config.toml
d_mlp = 768
attn_scale = 0.125
bias = "all"
tie_embeddings = true
parallel_block = false
init_std_qkv = 0.0362
init_std_down = 0.0
optimizer = "muon_variant"
lr_mult_o = 1.47
decay_shape = "sqrt"
MLP neurons of a small language model. Each row is named by its layer, matrix (down: output weights) and neuron, and shows model dimensions 0-191. Each number is 128 + 32 x the weight over its row's rms, rounded and kept within 0 to 255. Numbers have three digits each.
A block is one neuron, or neurons of one layer that tend to fire together. After each block is what it responds to, as a language model described it from the Wikipedia text at the highest values.

L5.down142:151169113112135101060177151131141127120170144125128111079132139143072110095125133138112155108126133150111156164103162188076099138085105107115109075118158150171109147126123083164173068125099146138158114100141153063102055154191097116144043110083100122174161151141157126159143091159125147121162129163117115152151091149147144111093115104135078116160113151117154124226101133130180137131104173171126150132098220167117178114108096143127111166073104079111092134119113146073170177140143088180108164147175103109164173115149115172110114136089109135119056071145129165172121137059078112163
Description: Preposition "in" and pieces

L5.down512:182091053105168166168116113142137114153117144169107108128110108128123112071140170175132152144110177103066109097127161140160062159137162108126138135092142099113193136101105127134110121124155140127085132087095144118107101120090118165090166155055144075091150135103136150217115121107102135115181119137211104112120185131142081161123080135066152160120136138114173040155081179110125166149134132093116127100142103152123098145149157083105174137110162123066145113129122109154073168118214084124119150151143175104113185094138140173123151127096119068101217119105144146103171082143148124154
Description: Boundary periods and headings

L7.down284:057135106171097073105094107133143136193160151061106136151080072158119149142157120190144146099090128163123149134152153136076109088144129127142128124139162188127089133155139137114155164169096060135127082121163117167103079066145128109172099136092165160093145179165134141149179129108075128096045149125129159121108102111140109143064107095121158169138102089232114117110138147118171135166069109090121130131138123120163156125142093157174206126116155139096181123089132072116157167096092088159092065168136074095172133095161156135117108121098149150137093118141154176116124138178105172115
L7.down476:164147136172105091131120088145102111069161103030145134119119078153120091124122092154135149052127130147086131143184168095103142111116187106188114143122151147103114140130122091094122119116151136117107180118138136113156107101123135137134160151105158142081154101134166128130113066148089103145140128112123121144113183134108143121091166112111147100042127091134102097142163113141217131193132185212069114078135155097113218175182071128110120150134076148152107091151118129152089152154133122112135095130076139120160108119174190135145125127147141145199070155085083114159103168214148117134
L7.down511:125148152147129086077091160124119124131105090092122135137079123077164070117109095134151091134088167173151143125199179123135150087084087135142164098157188110180139186131106146123166175150148126133094103075114128112104119187149088131160082121136106146110123165153113134115116117161077152144107158138202099148162105176117137117158187189122094129116151134171125112104097159073159093114151131203148126103089089096077117179122111136136126149148107131182081092170149129170103179082116132151159140126063144142166099107087101086141059114165078108133088186110226139149080110143114083134
L7.down619:108136116094142173132179148116134153196104156060148111216089143128155158158128137180178123151186136118129120163120195198098127136098149138157074170131173082138138156118076097138068099081158148104096118093154142162150188117106072129167143064120117133145130123108091091141108147122097119144135114144140149101159116114112118192152132145088130104158062111104102109139156116131142191110104114129178110110118090167134171086117114150150098153129129162100116091076087167152139123099132102121124164099163120064149122161177155151154110100094071081058093092144052109147196065118145183115
Description: Sentence-opening On/In

L5.down474:178155157116113124136116135123101101123124151133097191205108122104099175092121113073122192116120117176210155129121129115148117132122110076141124117109092079070090098143147124088089090123133077126164150163111133132174107131146135146108200117092071135152126163049078109192084115092157176160125146198178154137125100096191185172153136171136120146081181149108147154115094144119104111156160181080152181084143135139132127090143120078119103134094146123137097115168162082169072093161130113133151182124122117137118158169068130082114176143093074155068123128113168127121102072098119132145
Description: Word-final pieces in names

L4.down71:142053117153110116181152057127095136174153137161131103122148117080148070127114102157142159091117101161216164075143131160075097122141153170118156153103044135111124159099040149103129088136197134106117117096109133097132166142116075186099143125124171143138152123097110105075120143111117081137132135099117126127193132195112137075152125110170146112213129101099179149085143159140157149129165092114109178085068130106150073085133108153146115144155119185158095115114122077114112117096098152095127166112110139178125146168190096128113200123145135128123136178164067106128132107160154176129
L4.down436:109106140109118175138108105125151125086189175135077118116146139132044128099134138146123097112117118124145165126110127098141170182112166132123111126174090099063116094130072160106100181170167107128173144157149085142143161143096159097116122100142073154154132192070139133128113151119101139140124110120053110153141208131132165095120182102096115131072115135172145114100137148149047151122143158125161112169098158102096092113214130123121157113142128094124177166018203173131092123149143135151159139125068118095114094143148087168174114163119126133097218144113101130107125103082091112183
L4.down637:138167208123132089155126124089118115096123152170082148139095155191119102126136112064106159177129093162116126115171184141132158141159140151107139139161070120125194130137141112126081123127191167170086122025140113095141121163153071070143152041141133099106126066130158120059106133122134135105113045075114103177130153083173096115200128137094086099107102183150158142147155125164168146153102155122151133144116121163150126144147066093105113104130122127113156174131109105091120096138103132121159121140197107062068118174124182141141198109125136119147112094123131116139074120181144129137
L4.down721:127110137186124165126102055120108156148132126141087095137126111163128133127185096178145146155161117175083111136144136118058168128117194109143140085114075091171157124101124127141146126058103135109188158148082139081142093085077137127138114093116151099099156152083148142104128138111157061112163112174154137137106142162088152085099149101133144080118104142071164171112130161121091159186106117098143239055117168107112103121107142116131120120157119067154148156150122148156071095132119106141178107162083120170135135144161113161127192124154105124167207132195082062117106107183089147097
Description: Mid-token continuation pieces

L5.down344:106128116160165164045182113174146179161082168100108177068205073100147181147146129159118105153149127113120098129138095145163141130171146156130125081112143085107104067144088097160115126139147142147130112134119071187158122158115091054076175070105125164121143138147081092150099115125155083078150104113129089108163176138098155130151157133107134146144069150105082142176131093150122135176122115115136120114078131182129061175137136139158079111158153161130121137167083122091089170145101113088123155173142155202146107112117161100105135111105168091095059128158196074136116105190136121129
Description: Mid-word vowel fragments

L4.down90:098140101104082095112122140136113076131111086166150083148115118186126106152105095089103183134146149094132125111094115090153065171131115124072131122122062148141161157131141133109151134203174158114133076057170109110138180125110200144077076114145169117137082052154161153101118159151105052106149148143135095160113139134119126095096151159123120134132153156104137072108185162082078110124106111159143167154102106095080102082166101106148168160129124168163072150122093110169152165137137192125120185135152160161129126100102149137151136127129143116120188149050156166074130128197174156197
L4.down108:105146170152120068114088112110115143145113096132201129100156146135104177127135155117051147154192131135115137153148130112125113172146151059117127053197129115075134164123158116102105088084041130173171090128113146201071154126135137112150153152210086084131067164133166127154146160162108120077096130148166143104115106061144142123107087148084091104139130163195160117151146107125143118105158026110160157141128128107090113092192117114139147103110169116095101131156143168102111118087111120166157096115134190113108182088120151127168184180110132128055120125164142143126133110137130130129
L4.down449:119172188093100130135089224072054175138139162087180080104118109074142116119140127106112150109137101135085088122139128185118159100130184149181094167156185129127115108118161158098134106175068105126168114144082142133156155105154130099100098096098103116104095127141159169101094119113106100086147070111156116135173177094150184126098157152163106151059147095132129153107109145139158140063120104114170101182159138133170132147105039145182075081046146119154125152130104120125152083108142201185164109147108143174128084166167139138073171098129165125125132114115109156143144141127135136128
L4.down518:082102136109163098182164109136136182065146151103132122102138164099118157189106133115197108166134099124136137170095092105108144065131132108137126118168089128102094139175107108112110132124199131142175098150131164138133110129138122155094169129111143129142060100183177139158133071129116080077127122101145080110110089092082134081129133096137150120157051122136178116057128092171226147112144111127121101153142158124117139154225105143157135091151108085139080094112079138127189138132099121125080151117168148176079108143155103118144162156086126184125138136072127139185117127227165111113
Description: Mid-word fragment tokens

L4.down105:093092189114112163132165112095116112149080097135125121091170170095108144115141169124100090125117113164094210151126137165196181109147102166189162060164117111140110134130156098154138138134131130152111112104147137133110060117105166135096088058154138144081142128123137165236101150136100091132117099130130144170169162122050144126113110139182076128134135148138116125117082125159133162159145113108144159144096146096120149164144076173195059119146071119085105117123085116115172108192149105112100203119121141158091095182134130122146155081155161111133086086070132179113084072174109111103
L4.down438:146105119179139124154138090140130086138124112138133103141125154114125111125155115150061075193155140249102112159170182085191073078173134131090156146171165144146148119105108142174088093110111135132076101153108118125119155148147155147178069145117175110093111159039167159114115112156101119145130171192175104139155075138085125143127103085118131129132099085233119117112135135100109190103134189112082106119186077171136122108188108128083132174155126103060163099105088116124142141133126115139098111113130087118163129118136098150144080142133168146096149131149107090084129111143175092094
L4.down481:139133067213129165126113142053132129069139109176075097101093125103126144165149088084086159085121089145106118182135097149093167137174072143140199117119115185209123154125099119098161093152109124147134140103109136091152111182108133156146106070114115142131174186154104097152147136129135137164056154181092089106094136095139092130121088145171126189114135145089140097093089139169156141188090093109157102166144085103169132139126116143136091118130104156074141136184160176085111107131144097114180090090150127149140150170094206084103089106076168129117127163135103139121129168093164167152
L4.down691:103099135166096184189107179091117117135166129107152221078108090074083122111112108164137179147194114142170142129071116121160171150117194114150190073164098190157150112148129143169130073134086103095157137129082158150104110130134110168129034158101114101172154092133115102136124122150142165160125109182133087122146114155159157143103101141101129099153141148103166140138159159149105172118082106109159122098131119130119097088121171113149059105161130047074140092155097158127096137112164126108162143138056114104141170105157148143112113089070110156199098079147093116101139064152137132131
Description: Mid-word vowel-consonant pieces

L7.down174:143094143126079122102095083096119151132158062092084154123162146121134153124067124126154118104162199090156088120157141125104211152095147164130088134147150131111123174125136111131132145147193114113110154113091111164134110094137130088130127159133143080108115133104069155079105134143176106134158134153150134113099174122102129147097183124113197172124123105084093102152097103121142121213107039136109143140139120145153141228073102161103125164144072115145180111137144099150086125098128181128091086165119142196111053089151216133138122147113145124115161182122080106198085103154079142136
L7.down261:129117149159153098096075082105119093122154106135106171159132086121150077132134159112132168119182117062131146173067175102107126116086089174148118146151144129138147106124175130092121145168132173115099156184132123090138139157122101110120092073121136120138135143119132176192110135084092133137143137096101109057170126088137116146109110115121119116097127080138144143191160172084198174095130133114153135183046136080117159086162194082111186132159142165143147145170071181118195081120106102186139124091132106189156153075096086131099169077149098114109126174130085135201121139122153074101
L7.down471:172186127136141082110173065163180111109141155132150130131099056157124092152135101162155140123106193088050115136132112095143108115142124127166141117114152126144135161114144131112098127113141043142093133165114136168134208109112093162125175180123161116171148133149159155155117107133147118136152053110103185082175100112178033186167133051138096157126092136130174067087135101133172114138123198137067115120076118081151128109092138153144113144169096124080106082137080094117158116116147153112125084165142104166090152139122074158132117133134176090114116141141070159176182099118122141142
L7.down759:155144156088075121096111099150117076110125097132144158092109115146156121142144148221136110082071169130152097149175124112118197152105144152112110140063140085126133101113199140180110091190118220115118162128055145185116120108135123103110091125161105132117169150135139149107074095131094137134171141125162168160188102070067105142152127165140163123098143119139093117127144157130139156060116060081121098148140181117059139076111146114116221114174097114146099155121099113169122157115176110142159125116132150130093142065135088131137130161156114064123109127070149152129183107129159176118
Description: Sentence-final periods

L4.down67:153087089114146101121098152180109142092145127090202112156140094113153125094102115137072145121123099111111134184127150178151106069160101096146135170077067147148114101144113154091127067090141164081136145113130089144112144102127065140149133111146162128121182184107112113095110080102188136119147119124143139098122120154141125110119105036110067105055160153129147069124090129069113151110114175178162161141112096118157159102151109120126136161118161148197114134117199178146149138219188162161131144210172155071112105161095086116144149073135085169148133116161132103124154142121150076152
L4.down176:172116131196128071097148170089141092101126150150134125065082155149114107123177157141146089141111131132108156106128059143112106097159135100099135133100128167152125094128139171149097165171195150126118138116122124109174112134195140103080126151092098183112096151135098144120186107133180130112092166143098128108110114165157098175097061154148113172144161127126141102077134174142108142118179087187193099148117113175117218124156140123083137133101037090153140172134094150136127129114168187129140131030078130089142108129081136109109056103110129125203146138105149157084145136093109093088
L4.down281:150043109158142120116131165106142129115102128120140109141156124127127050147088163168146114111177136151112132162110169180124083128143116128153145151081075145118101136191063194090114142157098146069178071110160108187147120166101130142131184098111103190092106092121134177132110130176122140060154083144075158192128165132126109123117157107167070152113131119121130131107148109131149205101137160094133091145088133070115139159101151157124037040165125115151109093120153091135201184146171122133128092117064131084168167144125143126136131150138124114119141135118123105179087127121112118207
L4.down737:090151135110068076091141170159106123163098097105113151163086132124083064116106171141134138154071125105112111194121201142164148089100097109155153068169173096094118166204124124117094164058110182131136120180169106191123130084158066175133165101067182103126130128172068049104134119187132118100133093114088128154168166150157092180109095106123061098128160165146165116120137160119143150108177115121155092164161158095133164113158162122087088167069152122120113134165158147103164143128114147142122079127141132132073125113119152122102115154132133105163128128140101125131153134081186076136
Description: Paragraph-break newline

L4.down0:097140084089085122121176112128171181128092147127108142066140089141136135086129058116100170046151163172165183162133160131134147146139133091137091124154112135104094121140137056104206058152153070114099096130078135156147082178171099131134083081163094124181145126097074123123189093110062023150146178165128133143187139189145137103150133141140127128094149094100137141167138126142128156143102130126077074079119086114113130134071133158129152110120121108075124138106171199125127099146134155143132137153131121149128171139139150135134161180140065143132212147097127152154134092131151131133
L4.down189:129131120126154108097197130115181121170112126143118127191115152059179166139141193110194147186111099124130137115091115130163144071127086090161043119066130145068160170104072105139145129145132144138107183130164175153122118116174169112075127142158055114129112137104136088113116115176126068166051127107129080113177166107120092115114157176100139129146087146152110096106082155114126145165153092102151121129087128160094168125109114163138126091126150172173100074130067131138120155147062186148120144089133074130129155181140144138165110133171044113113105083147137126129178164079153120138
L4.down661:129072093166184142116108132132163145126075143065095117133125125109162156135128139102129128118145126179143144104131125167070152101172148103156138106136156087096148122086232102127185089134135086125118159194186087134155169160176105129082078156110134157118171153093085076117107096115194123085098135096149147096159098162143099138113133136128121139098109108144152135182082149143153182146095128158133093133142058143151080131162043136155134193115168145125149149110068130149136084084087070132160138234172103166108141112127116115148135110110139094108154136061157118102187112105087102119
L4.down679:152102104091093201124157156197169183136135104122114111131111142129074138091182086108167126131095156117173112111155155185137100127127163083109123143151100058150074198136161127130150134170111141131085149147105178092141109112072075102085128139120103089136117177101141082137137124178098115101100133144116118129161123178136143093154144115114139097185099141133174198106108199098076092071200169109090162153115127125174095154111108134144175180074169097128156113121128123127116112050125123090090173102130079190118121153072102139134127110082114152166097106144151175052141147132149165138
Description: Middle of abbreviation letters

L7.down105:145134239169076140113118064099111162218074127116150138077183130147175117171128134133100087104155149099131118174148076113095119105112144102178096145161161108094095182110135155108104115107138098077099107148158127169153116169126160107159128079130094117132167142085118158148102135128112124147110121147159152173108128119166139125085120140098127103134142086131140142155152159133145151155105155165150115147108145062131110104186086087109114124165094077160081098093171119107149128197115182086156075108127156070110141194091118096096096113145156161108199084083081159198113150064136120172
L7.down108:130104146095166157101184138146132200128115127141067141109128082117149130159092099111151176160108176068139119122111098171096160153167117104107072112091094138125122131107156188156131103139115067084104115044153121199148084170109115143097172152197124138124172113082172111048165121145126109139157118087141131118128146126127127114084138108158092107120086162103146127146166126130138138165102182111106129091125122117165150149149065133140153067143202132204154133122190130146153099126116152114146089079122130071165133108127174089141145175115079173119121130142000137143158095153140101146
L7.down136:063100156141088084146120138120136185054162096229100156146162144089142176117108114066214071162094137112106137158143131105152119096164072109125136157123141095134149148141079104102058123106143072139125075114156108129153127125170105151102128111163080151103151247168160126081118107143128104170136126076134100085172162131128125134099130104163105123116099140181087154162140135170149090120188130128140119156146104116145120073159172162075139140120163120151106097119130124117135152062146138111141086131117145155102142092136127197141075180188112159073131147143090147150146137101151097082
L7.down400:117075100118122094135165142139144077114122100191078111150115119139139060114080124106119148163186169091098108114095140147137104157146117091112092200153162126130125134079138129207130172134114143112193119081148110081136181075170127098189072132151086171095192112178150192128117109107151140117173097117168096151130179116132089197110126133127124081106176116139151106144136043174139101172113146173105132140087129157128116143177117107117114160087139151155100093129111114181073077096197119135087127073150136096154203122146127160133091124076120140113151112122103097170088169133142086152
Description: Final piece of names

L5.down503:093100084114146162135034122093102099129105098153161127094154138135162075141139098089065133201157111207148137158157103148128118105202139101140117142100119151084110127136113184141147107157082148215094097164108083111191209107135093130122102197091102095094129186211124122162137093126109080163159098126088112116102120123138131126132134105149104084126098156120135134082133172115145167128182129118119098147121136156112124181116133170136133167136130145114122038142136153160105139086113121143089121136136184123121083120096123093052155124142168126170153119147099173126159174176128073071
Description: Word-completing suffixes, heading markers

L4.down327:131066124160122196154088094100131170162122088083174088154087099075159124091160113116140168130109087158151129188123118096101134104109176078151147126129064112165056133114134094103104114143115158129092100123131085136138151154082130134148109149153125156148110157170160140198105121125109157151145127125148050179068166154142154105096144161183113113066102079159123086133181069150125192137094155116137140104124115084122082131199099037118138169142131159083120161077122072182121165118149173124148163138162143163092089129137120122185102151133142142130113124091069105182133148155117176155
L4.down432:110161063102100122095081144109089137167130163143151161167089088090114116176129194127105092121160118107144108126108147099163158128111062061108131119102152124162201140088167082117091107066078129126156118158125095147157094132147151089119132165096122115136136135050197139186107105085153138110123128084092153129177107130084184109142080168115132155155109158156155158198151117161135113176159117138129128124138097124161177141168105120113170190111094123114121171055091162180113115211144128083103120153103144128129156084078069151157167172094112134071149134099142154102192146107093126103
L4.down493:065074119119104139099149147117147148142184146169159140132107129122107103112161184140129171117097128104125136173049112111074140116137157135128175133093140097112138098113135209146142131161183108105137020155127089103086162118085110210128129139111131115086126135138153096174082074137135128099132087122146115113149109132168122129160161087129110167049027103121153138152162177187113179087201164107118137093154151130154167139103099071116164133126100100104177146152077149118174134200146142163151141127079139094114121034117122176133141100125122119111117072125124120160122150145120141166
L4.down578:142083125147118118125128089172130127153102126164116158161079138101176113116142118170098156105143073165087139111153121113143120145116156135135117120128135164141126164115113154058138065056195146109142195123156102123121162167176158124109159155157108132100131113099073093173171127066157138079087167137148146111107153123078113095148139130115118061075089109088166129146137105079133098145126133165144109151180157121154108101160159094083152111139148183176110077113113172052203154141184127124114093152142119072152129139023103096163200178112121177114142111151139085156136065093075142144
Description: Clause and heading boundaries

L7.down172:103137125117090119119151123127108063111140082137079123147145185165130130129102149185101117163150166146138201143110145117102100119139097078129121147199111137099102165127137166123091084141111167073173086173080101121131097095116156142117121120152193119166162140175116142126113105106149137116156111109084155177108137143144164084128140101163072141156096144165167104070111062153123180117132179086143081114114111146135144084140169067135179107112184071188117120144139210097150166067084169141105096123136091130060124135101186096088074147119129110147128109135093184113194209125141143095
L7.down295:151166181074121136149059110200122131136108117155101091137129130123127148117146095124116138105171134158148179163122160087117125131051092170137130176195105130075096194108202192166143126156103092101089133119170106160097093130114151124154057115088125124129121131089107154068145121094098143131158063163147126153112120093128121152055134115085131105112098066208108135086172160163208143123149114178156141108138143123176110110138133151132174159085132148127128120093119116147146136157099143126097065095112117119099152117078075074094135100120167149200152099123154154147181142135153141054
L7.down372:135180106160082187112112083144178123124090207055160204134183122099066111102146118184127148075135190101173160105115130158162097094138125109128095082098145125114121128176079150128124107141107136094107128079090148156091121137151120070160154107143166132124145099096100155133114122140160164071097139141103128149153136138109143103062075133138130136076034129126132096162151099188153126130091140115146071138148054179155156107146095156085139154149177086191119133128122171165100154125075156162108131076164117182133142181163159125143129151138121063172076108138108137115101106144119123170
L7.down426:163113175173182091173133104121112129122092145166089123149133188112118063083125160148120097089122051152163175118194112093194116121134124123108160133143144112088111138069087121141169129109095135117114105161191187100155110155175119112110180163091143111167137138052125075100137107102103056119151154122076167203203163124110186156076087159112096132066109101135068123190105099133113119076160104125137152125123170101135171106191117143138157143148117142092182138113149169122107125147151109112147106065087108089128084111133157127137104160153140110108152147106094156109112096117175180113
Description: Quantity word completions

L5.down229:124147106155171108091146108156126139162149189066131145097082120118152123138116156142146102126113114106152082113148165116132125208161126102123181068116181110151109153036097133116143139151145174164118153129106143131123164146096135190084098186092135188146071177117133076155158157138087117166121187130145100188129130083173058077137123077129119049183099133139156106168147148143083133183161087135081135092183109078118107100125108136110112128182162112134149111133157137143139177173090134139116098130100152099130120036130158163123150115075139116111146121120147148075087061149083088136
Description: Mid-word subword fragments

L4.down240:106179158127097102108099112098129088119141175149157172164079094197171124110153095119170094105117137124204122166120122159103132157118143081144156173110128158126092104079101098124117105130162122140120153130159099178196111121162097128165103136095144184133142099124139074183131116181096079121118141097030158145084179129072089121104152103116081080147144120054149167116128119076152102104164107167130218159124154123101164077088124128129095143162129090099143075180143104092153118138165145139142135137119162155143133111109074075102120100086162125186136088077175183161147183143138161132
L4.down350:093114141107114113146097102183120110062143127112082158139107137151131081134167163150133131189129090081107127143108119131135111142052136123142117116061085133122175105118166177055123092125179157135130141157143102099168149160068099172164176115117121106100130153106113057157181197133146140116131118168167087156068121156105134144162162133101142171117094130088168170111155096121134147076146129143090164097174119155134167175162082110174144156203106132109123100175147113126095148130047100117066092141137161073145126156112123138180131138184145055107105096217108149089127149141087090132
L4.down454:152117123127139141114092133129093098075121142121165109156142119142168107138155171149098101085136169097142106186078125080164186097161093119098202107138142153121130079153152151057196083131133172128132160217101101116186097158163050120126129157146108077083135077082104156156133122159144088088080107135148104114120105183092124191150080135134130131093086110155068113094152131130130104112112121100121118138119104070154160196129111102153163121113161154108119126091131149187119208147193110105102108155095100135110099199153161124123173126161093118118154093099130180143111133188078116177
L4.down523:153119142096135120172136153066183081139122120139122141122157081095143086116098143186174146128133188091122164106135045114109146148109146159192128108121147136120109069089049077151176145169130156120081121077161089146128103129149132114146116138098102162134157096115146086135113126116165159090103212135131103162171092091056099133080100121143118120134076051149144110188117114115113181183095179131149166139122147102122098148097128149175118215153136069165107095145099126111126095222151182105122180162133145128164108136123124166105113118187099122113155119128063119131098156123152095123
Description: Fragmented common words

L5.down517:133081127165111142142056155141129148133110144091148132046166081141191133132178134148111155131114130179163099096139180098119157160149085116138150103135129127099133107146166129134101141122062148037130141140116132087051129123092167154153125140117096149121174093146114161152133119141106209077134123073186112097113094152097166061145078107168092167098093171047150142131114107089121146084066088147148174126102153140158128137155135114082178114128106076117124111149135156115106205150111165149190056073161110114128125145164102155104148144161161160144124054112157164141177131128104139146
Description: Mid-word continuation pieces

L7.down53:092125127143103142170177123060153075162112115101139139155115086181184129147138165097089135156118171147148154137120169131153156083126217090163140122107168123125123084103130068063114089125079077122127112084082091129093125150119159123104120138112124117123142124102057113174151135100089122188083189150185056102116120171101141165139150124130147172128158145105114151198124169168174138115099125069174085127150173122161137115150128146095096135162101100187145086066133109139152084161082144161146077181093119086100081156166188100146123116098133131173082137181119112149146125080088148131
L7.down184:085148111148125065156153127120120077141157093130095163114147114149173135122131103148084171138106156109144166178111066158131151070093091114095161190155066075100125103182161120168179179103174130132092129169111118127144094129150093116166108120105113093099118128150140133107130099084129136101110196123147149133102154168123125169152108148135145154135107091136077090186123096093121151141066135120136118129138091163149185130073015139097150090091088169187113105106163160137198114127106167158117081200066161117159073155146193122151127159176128148103104122130116100169136149146138053111
L7.down578:116055137174093126138130134051138130169153129074123136133174086120119128094105108072072095199091112111114166116145173140109129153108112163129155096142192161224055106150118114138148082114107074054118133159127117160143141103172139127097117198080108140092142162069126130091159116151147103120064163183087150148119168114115118110129098136154141170127102150154139142127153142108122157088138137132148156142076092111177138187143092138101144112128121092172193149169190133193121128151106088123115050092115087119125134162104168172102102150090148133129170075128109168145157085126102186128
L7.down734:092177109143124182096119122154240130115096192100081098115100161042162108124137150183126090150130113095137161173127177105089079116146152133106120069101115133159092093122092109152158064123134111130135139126141091184130192113097139112030138125112144102086116134106067145092126155148076143151117133163160104124072119136125124175172141124109079134161137148139105086109115117149089150147134090153121095159127157157186133159121128114096116088144139170089117163104125188168119092133123127124164063121148172155106101155098159141151067130075169124182170110104159155204188127172125140106
Description: Mid-word fragments of split words

L7.down58:106137162083114125151139074142108157168092123118136153146172029155178152147118156038139124095157134139131115156198072131096165066116177180120161129144118117106141098109147150152153118170171104091061141119127063074165183143137104186130081122157086098115145090126176144134102156071075117152132159134125063108135099150172130097150121109121142111113087096153070121214192160115173094149115150102109206120139187122072132127119132132121083139103112121111193100135105126132138102110171084075150120141147145158121157104119182164070091157134167125125149121147109131163132088128137122109
L7.down65:125145122095107094121105099063098145088071106151134144162161155133121106176137081129122104151050172181114105129082148094203080139115166084144100093134110168139103088134136115130116110144094088137127158151155127125168122182154119116139110150103113101109102133114094105117072092142078236160086108112165129101136105121140159156111160103166152101189129073113109094138089161090094115141150107180215193100165112164128157053107155129111154127124147160110101184155190098104142172116148120100138155120144189201136102210127139100103143128112117138129117114126203160158116131140074099100
L7.down425:069105153095160105156171112118086093088102151091088127117053116130117139180115178122144089126112180196107193117109043161066180127159108158097111164115183118144098159117101142099144125079111072115161072126119129107100123118061166195153091187119145134088116149118110096131111141160182124135141139193114144113175164170118164128141147075110191103063140087167139132170118105129128140086122131114168135122103079142095135138135153120135128170132148145143148179093103123070131177091123095142136124111147190136107158155116216169124123112135136148137099115126102125062141060128181106169
L7.down474:097172052182165095158136116155143163126112166117129120130125122183127144107128169114179102131106161067151143098122119143158194061153118115104144100152149129116094132173102173180152128138107072155108150040156131057081084126181136121152115120109149161109162059134141119097100124146159110161118185130149133171121148144175116139180173109174099106121100137095102133141183122156152139118118109078122184083111115066086141084094174135116131091122126058137141154132108158142078138121151192111190118096090148149094018101149127177075117115095123090103145153128140116093137119160188145146
Description: Mid-word pieces after f

L7.down286:096104098137121165136139150096094124161036141100141107167174063084126165098152108135073109104120143171092069139147129193113176116147115116179090125164142143127090118125156103134175129133087083179117127079133110093085152179104104143116141124167166101183127112138161131146093126143138226164072097178102068130109080155132168111139131165179067150094097145046103120111141116121133082189110091178177161080161128128196151073144154117114130202141173132122161127142137079129134141089094158109086136095159124144123109103093156131130109114114133119160132160132096181122164126106170175101
L7.down499:056085124140145111160094193144092124177116124186121104126165135139157159101131183090111150094129094150112111063122165170129137094126111123146111204141139078164121067138160158167116046132139116131144118152116061073145145100119163182125151132127124130102161081155140195141143105128132135109142117103122094150100120161166162116157145136071073138084130124163165208110114120124143090164095159104060127170172162109083124091157106136166130132138150084096155122107157146102097077156132100150121163118157152101181071126197114128096175106135122174078134159184088090176114059113065109127
L7.down651:135116120096136093101104109106131128142082170174086144143157111062141157109156114172120130090108129062079101139139166131109134075109088164082044120137159141127109226127088108116170107130132121128093124178115163155135135165132105177170116130118055195153158128113197140125152166176149130077107126175172120139126089109120144083175123149054134086049136111159116136180133116132157140108111152118184097126131127102111104088165136209095120140124104111049121124110173145198100175166134161089098139121149103142211115077137135176123106130109122140127145140153144077135110185136141089105
L7.down677:138092134147084108150122120135121094148096094165116163100131137088145117102151171109131133151113109077138111141174128190054118087127104116121157176184131105134222110126134157104162149127127132100051134169140157112077133163061131192198132184142048117131134103176142111088100124111134156131134084203107113190089091142132174058147083095127139148124112113174132204145051120124133123153118141148134157114093088095176119178119095066119103147123096052097091167140158123132135178155130132147095148131158133131073121129154138134142123072130157191104109144127137067155119138156135176107
Description: Split-word continuation pieces